config.yaml
hidden_size: 320
head_dim: 64
intermediate_size: 1600
hidden_act: "tanh_gelu"
parallel_block: false
init: "normal"
init_std_qkv: 0.0287
init_std_up: 0.0287
init_out_by_depth: true
lr_mult_qkv: 0.5
lr_mult_down: 3.0
schedule: "wsd"
batch_tokens: 65536
max_seq_len: 512
train_tokens: 315600000
MLP neurons of a small language model. Each row is named by its layer, matrix (up: input weights; down: output weights) and neuron, and shows model dimensions 128-255. Each number is 128 + 32 x the weight over its row's rms, rounded and kept within 0 to 255.
After each neuron's rows, "fires on" lists the tokens most often at its 100 highest values on Wikipedia text that the model never trained on.

L4.up730 [129 116 141  96 104 115 130 115 151 179 146 160 147 180 136 102 114 141  71 133  95 105 143 117  99 151  30 188 180 119 103 193 133 133  90 149 105 132 204 169 118 144 122 108 106  94 127 135  96  99 128  50 110 162 153 101 107 133 104 108 160 132 144  77 147  77 127 117 115 117  99 110 154 131 149 123 127 130 136 109 151  98 123 116  71 119  85  84 182 109 164 163 108 131  76  82 127 184 126 177 114 163 141 119 130  83 192 109 151 196 145 116  97 181 131  95 124 158 157 110 132 152 218 143 122 113  87 131]
L4.down730 [146 121 143  67 170 114 209 138  98 137  90 157 165 127 103 141  93 160 135 166  63 119 137  39 152 169 172 110  59 136  72  79 139 123  87  71 136  89 125 146  90  82 105  80 168 167 161 124 119 122 146  72 147 142 153 144 154 130 139 121 103 156 154 114 171 119 157 162 151 101 139 131  94 140 111 126 124 105 185 169  70 181  82 140 164 129 114 158  97  83 198 117   5 146 114 159  90 109 133 185 117 113 123 111  87 104 106  63  89 147 112 126  93  87 126 128 184 171 133 135 138 134 120 130 145 134  84 143]
fires on: " c", " p", ".", "bl", " to"

L7.up804 [149 125 112 104 125 131  98  55 147  65 105 149 104 136 119 141  84 146 118 109  93 163 109 133 150 147 110 133  82 158 122  91 129 140 134 109 101 132 114 139  82  69  69 107 184 168 120 130 177 128 163 112 105 128 138 118  75 150 171 207 146 131  75 104  82 165 132 125 128 157 109 140 128  98 110  89 102  70 139 133  80  85 102 114 157 115 151 177 176 146 205  78 144 143 149 109  82  92 101 153  96 184 168 104 138  95 177 121  97  94 155 116 139  54 146 121  56 168  85 133 106 127 135  80 115 182 166 115]
L7.down804 [173 144 156 136 136 127 140 145 129 109 148 108 115 107 140  98 157  99 151 140 167  96 155 144 124 104 100  93 168 123 138 102 123 123 136 137  98 113 109 132  70 131 141 120  76 132 109 123 165 144 108 128  46  67 109 125 148 122 170 141 143 109 124 153 140 122 123 165 144 147 184 161 168 125 123 162 142 183 109  99 132 132 117 135 111 122 127  87  48  90  39 145 143 126 143 117  92 159 141 173 142 153 143 142 141 126  97 171 149 208 104 134 110  88 119 113 165 156 125 127  77 167 103 107 128  87  98 121]
fires on: " ", " in"

L4.up48 [118 164  82 143 133 105 150  95 118 109 136  96 107 126 152 129 140 145 149 132 183 187 188 161 101 176 116  70 108 192 172 194  68  94 160 214 158  72  95 192  98 128 112 120 124 145 143 153 138 125 162 179 114 165 150 155 130 104 183 140 187 144 149 172 170 162 154 124 108 113 128 144 153 126 131 159 196 139 144  96  97  46  79 131 121 103 153 104 111 153 128 144 149 196 132 208 138 166 105 118 120 116 193 132  81 129 161 132  83 103 116  87 127 119 171 120 145 162  59 121 163 179 167 110 152 129 133 166]
L4.down48 [115 152 143 131 109 170 146 143  72 133 168 165 155 158 161 132 122 131 113  88  93 142 122 131 106 130  97 156 148 107 133 106 147 108 104 141 103 124 105 128 169 136  69 129 207 168 116 150  42 151 101 161 147  99 159 100 133 101  69 131 150 129 106 163 239  94 105 105 171 155 130 106 174 108 190 137 121 107  84 134 131  96 126 184 180 182  87 177  83 126 125 104 110 196 143  41 149  81  69 116 115  97 220 128 134 137  80 159  86 103  81 155  92 126 159 119 136 147 130 188 102  94 144 144 133 182 119 122]
fires on: "ed", ".", "\n", " V", "red"

L4.up1139 [130 151  98  93 117 110 106 106 151  55 182  85  93  99 143 180 168 181 142 153 129 178  56 166 104 115  89 147 128 126 155 121 137 120 191 136 165 139 106 171 184 125  93 101 165 110 157 140 141 181  84 115 147 159 145 132 135 108 192 173 130 205  98  78 109 139 140  84 115 147 105 113 142  85 117 106 138  84 141 123  65 101  98  96  88 118  79 110 130 118  98 138  99 128 127 158 120 110 140 113 149 100 138 159 142  38 145 125  94 120 149 125 148  70 136 167 112 168  60 141 147 216  75 105 141 181 161 116]
L4.down1139 [172 141 123 134 132  97 112 131 186 147 136 130 137 119 171  99 164 118 138 129 131 111 144  71 153 153  79 147 158 142 142 115 138 139 178 112 126  93 115 110 141  29 157 136  95 174 151 118 124 156 144 120 103 203 150 131 109 118  90 104 176  95 131  69 152  98 101 128 108 137 166  90 117 170 174 148  91 149 206 139 131 122 117 105 127 124 142  94 100 122 175  80  79 133 103 104 104 117 153 159  93 110 153 164 105 132 135 143 107  65  81  93 177 166 142 123 148 167 136 203 122 142 110 119  94  99  54 169]
fires on: ".", "s", "d", "ble", "ed"

L8.up46 [137 138 165  87 130 156 137  72 113 102 175 138 113 153 145 114 120 104  94  87 162 146 178 145 156 141 138 181  81 114 102  75 118 126 108 171 137 138 163 107 118 124 163 193 204 127  88  91  50 164 182 103 145 153 132 147  22 166 152 139 138 125 131 127  49 148  74 113  95 202  78 119 152 105 124  79  70 136 139 140  82 150 144 126 108  65 156 125 167 191 109 129 141 174 103 132 142 113 171  83 140 190 194 172 143  69 165 108 119 177 137 115 131  98 160 132  77 165  93 156 133  92 148 123  85 143 101 111]
L8.down46 [120 139 131 176  77 120 117 122 146  89 110 109 131 122 160 138 124 124 147 121 136 106 180 171 155 140 106  93 144 119  83 188 137 118  92 104 145 126  70 156 135 206 102 177  77 111 139 137 104 115 167 129  47 117 116 112 153 157 139 169 148 152 111 209 115 104 125 151 136 107 161 142 150 129 122 159 146 146 104  95 101  85 120 106  93 134  91 129 124 147 159 113 177  93 178 147 131  98 132 163  97 194 191 158 145 123 185  47  84 106 107 109 148 171 107 128  99 105 131 151 109 165 185 156  66 112  98 158]
fires on: " |", " to", "-", " in", " of"

L4.up486 [ 97  74 151 158 206 100 129 134 114  97 178 145 136  99 118 101 103 145 105 125 128  63  89 145  75 134 146 122 141 115  99  88 201 132 194 156  80 156 128 105 112 166 118 108 147 104 150  80 118 142 164 174 190  59 137 153 178 154 133 123 186 139 122 105 113 133 174 180 118 165 129 128 125 108 201 126 148 155 101 204  95 121 143 172 131 140 113  95 119 178 140 136 171  91  96  91 147 145 104 184 153  98 168 152 109 150 154 153 112 142 165 126 151 130 131  99 131  54  74 171 120 107 118 167 135 128 100  89]
L4.down486 [185  72 132  90  80 201 146 135 172 176 125 174 119 151 178 128 117  97 118 142 112 161 137 135  95 144 102  85 144 112 127 154 109 133  71 126 131 136  91 144 156 118  87 132 136 127 137 169  86 177 142 142  90 108 126  95  98 151  90 167 141 115 176  96  60 139 135 113 122 160  83 131 117 140 160  87 109 112 119 139  47 148 140  96 105 169 144  94 124 103 170  96  99 161 128 141 101 201  90  87 159 112 109 190 110 184 114 151 128 112 149 147 172 149  92  98 173 133 118 136 185 149  96 131 124  46 177 139]
fires on: "0", "d", "5", "ed", "7"

L4.up776 [134 111 128 161 145 111  65  96 151 126 167 159 173  66 106 111 113 111 102 142 113 106 172 114 144 123 151  20 142 140 180 108 176  72 155 120 104 123 115 127 125 114 108  88 152 148 134 150 158 139 182 198  91 130 126 145 153 138 138 159 120  99 147 139  96 116  99 131  86 154  93 151 151  79 120 101 195 136 132 144  86 198 151 153 139  67  82 110 141 116 135 169 118 112 101 142  95  91 110 123  97  85  92 173 133 117  97 121 142 113  89 145 126  65 108 134  81  98 150  70 113 135  94 164 178 127 118 161]
L4.down776 [ 75  98 132 191 122 151 138 157 112 171 173 126 127 178  65 138 133 138 150 174 142 123 140 138 167 138  72 108 121 124 177 120 133  98 143 161 208 121 115 154 162 128 122 119 130 121 158  89 160 153 152 180 132 105 150 103 103  87 109 100 120 149 100  67 129 189 139 172  82 142  93 139  54 146 103  92 150 110 146 134 120 103  74  84  78 113 120 148 174 131 107 144 171 158 154 122 120 167  54 129 103  87  74 144 152 144 121 149  71 117 143  91 139 144 106 123 169 140 135 152 105 123 119  93 109 129 208 115]
fires on: " of", "d", "ed", "ect", "Career", "fo"

L5.up94 [124 155 147 123 166 139 127 148 140  72  42 106 116 113 110 125 119 174  69 111  93  89 132 146 149 150 130 167 140 100 137 109 128 180 143  65 125 110  95 111  72 106 161 153 107  97 119 176  90 170 184 119 138  96 142 147  95 120 178 133 175 142  39  91 138 159 149 108 170  94  85 120 178 150 104 137 119 121  79 129 124 110 114  96 127  99 148 112  86 156 123  99 121 147 144 109 106 127 151 149 166 178 157 151 142 149 163 154  60 123 141 131  90 170 159  80 142 166  64 120 165 152 104 102 107 157 149 140]
L5.down94 [138 140 167 155 101 167 168 160 150 135 154 139 135  90 137 113 142 121 156 146 143 157 148 156 110 139  93 102 116 112  90 172 142  39 181  79 164  95 118 105  59 107 162 180 116  89 113 117 180 134  44 115  89 160  48 109 150 175 118  91  57  91  93 141 184 143 112  68 165 126 195 147 145 148 103 208 103 134 120 142  98  88 143 159 175 105  94 148 148  98 124 129 126 134  67 129 143 175 117  88  79  70 185 121 125 189 133 137 166 157 103 150 107 152 158  76 176  83  74 112 124 137 158 163  93 104 131 123]
fires on: " ", "al", "'", " to"

L4.up663 [139 120 146  85 170 149 117 161 118 158 128  93  90 134 158 190 130 172 154 148  80 107 151 115 144  88 117 117  90  42 131 131 159  83 122 112  81 122 134 138 166 159  93 196 142 124 104 157  97 107  83 138  96 157 130 117 124 105  93  88 166 178 140 118  62 132  74 146 132 126 155 221 179  74 111 101 103 173  25 117  98 166 118 142 120 138 125 117 115 180 161 108 134 119 107 112 189 145 173 151 173  97 151 108 103 165  74 117 102 140 173  88 144 115 154 136 113 124 128 117 129 105  97 164 122  72 129 145]
L4.down663 [ 92 182  52 173 142 150 140 114 175 170  67  96 118 149 119 121 179 125 152  85 146  82  51  86 154 144 117 178 101 191 120 186 155 173 102 116 180 145  73 134 122 163 104 124 134 104 133  97 120 151  54 127 123 187  87 134 146  98  84  79 101  91 131 112 162 137 144 135 109 105 113  84 181 118 118 126 148 102 118 142 100 172 157  59 161 139 114 173 167 171 166 133 147 124 118 159  92 120 158 156  90 121 127 137 102 154 139 134  81 179  78 102 129 130 104 129 179 154  92 185 111 154 138 142 137 199 134 126]
fires on: " to"

L4.up1351 [148 102 167 117 130 135 132 145 105  89 128 112  95 100  94 112 112 141 100 104  97 151  97  79 157 105 162 196 105 133 118 108 186 166  87  93 106 120  53 155  99 143 209 126 158 161  92 113 144 150 122 105 157 113 110  73 122 132 149 175 160 129 172 119  88 104 132 143 102  91 108 210 141  85 117 157 155 155 113 149 147 144 112 119 134 130  92 154 132 124 219 111 137 153 150 113 141  41 175  99  78  93 120 113 129 140 138 130 170 139 203  93 146 149 105 122 131 152 128 136  75 145 132 134  77 120 127 115]
L4.down1351 [ 89  98 195 105 106  99 166 160 122 141 172 107 117 168 145 184 117 156 163 148 148 131 155 173 127 190 125  98 185 171 103 196 112 112 151  96 109 113 134 125  95 148  98 123 150 100  76 172 151  73  72 117  50 124  75 206 134 114 158 129 136 145  87 163 154 166 133 187 186 110 132 106 141 122  58 116 160 115 117 122 133 161 155 113 160 153 137 127  84 130  82 213 189 140 101 117 129  96 159 149 109 142 111 154 156 140 161 139 135 159 104  42 111 116 131 122 116 135  99  89 127 175 166 160 135 111 123  49]
fires on: ".", " to", " year", "/", "–", " in"

L4.up1570 [124 139 171  88  88 120  84 132 168 169 103 122 110 174 150 118 101 163 181 132 149 166 131 130  97 146 109 109 143 176  60 125 126 132 137 142 106 142 173 174 120 161 128 130 153 177 123 142 117 111  54 145 125  89 132 108 158  71  30  96 151  73  96  62  73 135 135 109 117 107  95 100 166 133 148  83 135 132  91  81  89  98 109 110  96 138 111  59 165 137 104 104 129 180  71 170 123 155 120  98 178  91 176 116  71 142 165 116 135 166 168 142 201 111 131  73 136 189 106 103 139 120 116  72 107 131 140  97]
L4.down1570 [121 141 106  93 134 132  99 163 150 173 144  99 160 110 106 114 145  74  60 134 150 125 161  76 120  96 141 163 133 147 127 111 115 172 105 135 157 107  96 107 117 206 101 142 120 107 138 157 153  75 136 114 132 173 165 171 166  85  82 176 194  59 112 147 122 113 178 171 119  76 119  62 116 132 125 109 110 179 164 181 173 120 201 126  87 131 121 198 139 144  57 180 109 171 125 178 153 111 108 181  96 171 170 135 169 154 132 178 170 143  41  69 148 218  94 136 109 128 116  92 116 136  66 202  96 119 129 120]
fires on: " to", " with", " of", " support"

L4.up564 [111 125 112 193 182 168 159 107 155 159  72  83 177 166 161 153 140 167 152 116 100 122 157  61  91 132 116  54 136 168 154 114 140 174  90 153 152 144  72 174 157  89 126 132 136 124 176 119  83 115 113 142  89  72 118 140 168  97 116 120 145 124 110 131 149 119 135 181  87 139  88 103 163 122 100  82 152 136  44 109 148 151 128  94 134 162 108 123 124 121 132 151 113 119 118 116 125  69  94  91 227 174  64 125 146 172 119 112 114 126 130  57 106 119 171  97 142 147 101 154 159  91 133 166 162 105  97 131]
L4.down564 [170 201 129 144 133  93  85 104 155 129  68 132  81 118  84 121 163 112 119 138 135 133 108 117 149 133 130 171 152 108 122 155 155 143  96  72 139  99 119 110 150 133 168 134  94 130 111 138 139 130 184  96 154 110 138 118 121 109 115 117 124  71  82 101 184 133 104 142 148 108 162 139  85 144  95 159  71 195 130 160 131 195 118 119 207  96 160 152 103  42 232 151 147 142 140 104  99 119 149  97 116 160  99 190 121 188 150 122  81 158 117 106 124  53 131  65 142 168 135 154 105 120  94 117 114 127 118 101]
fires on: " \"", " to", ":", " name", " company", " Preced"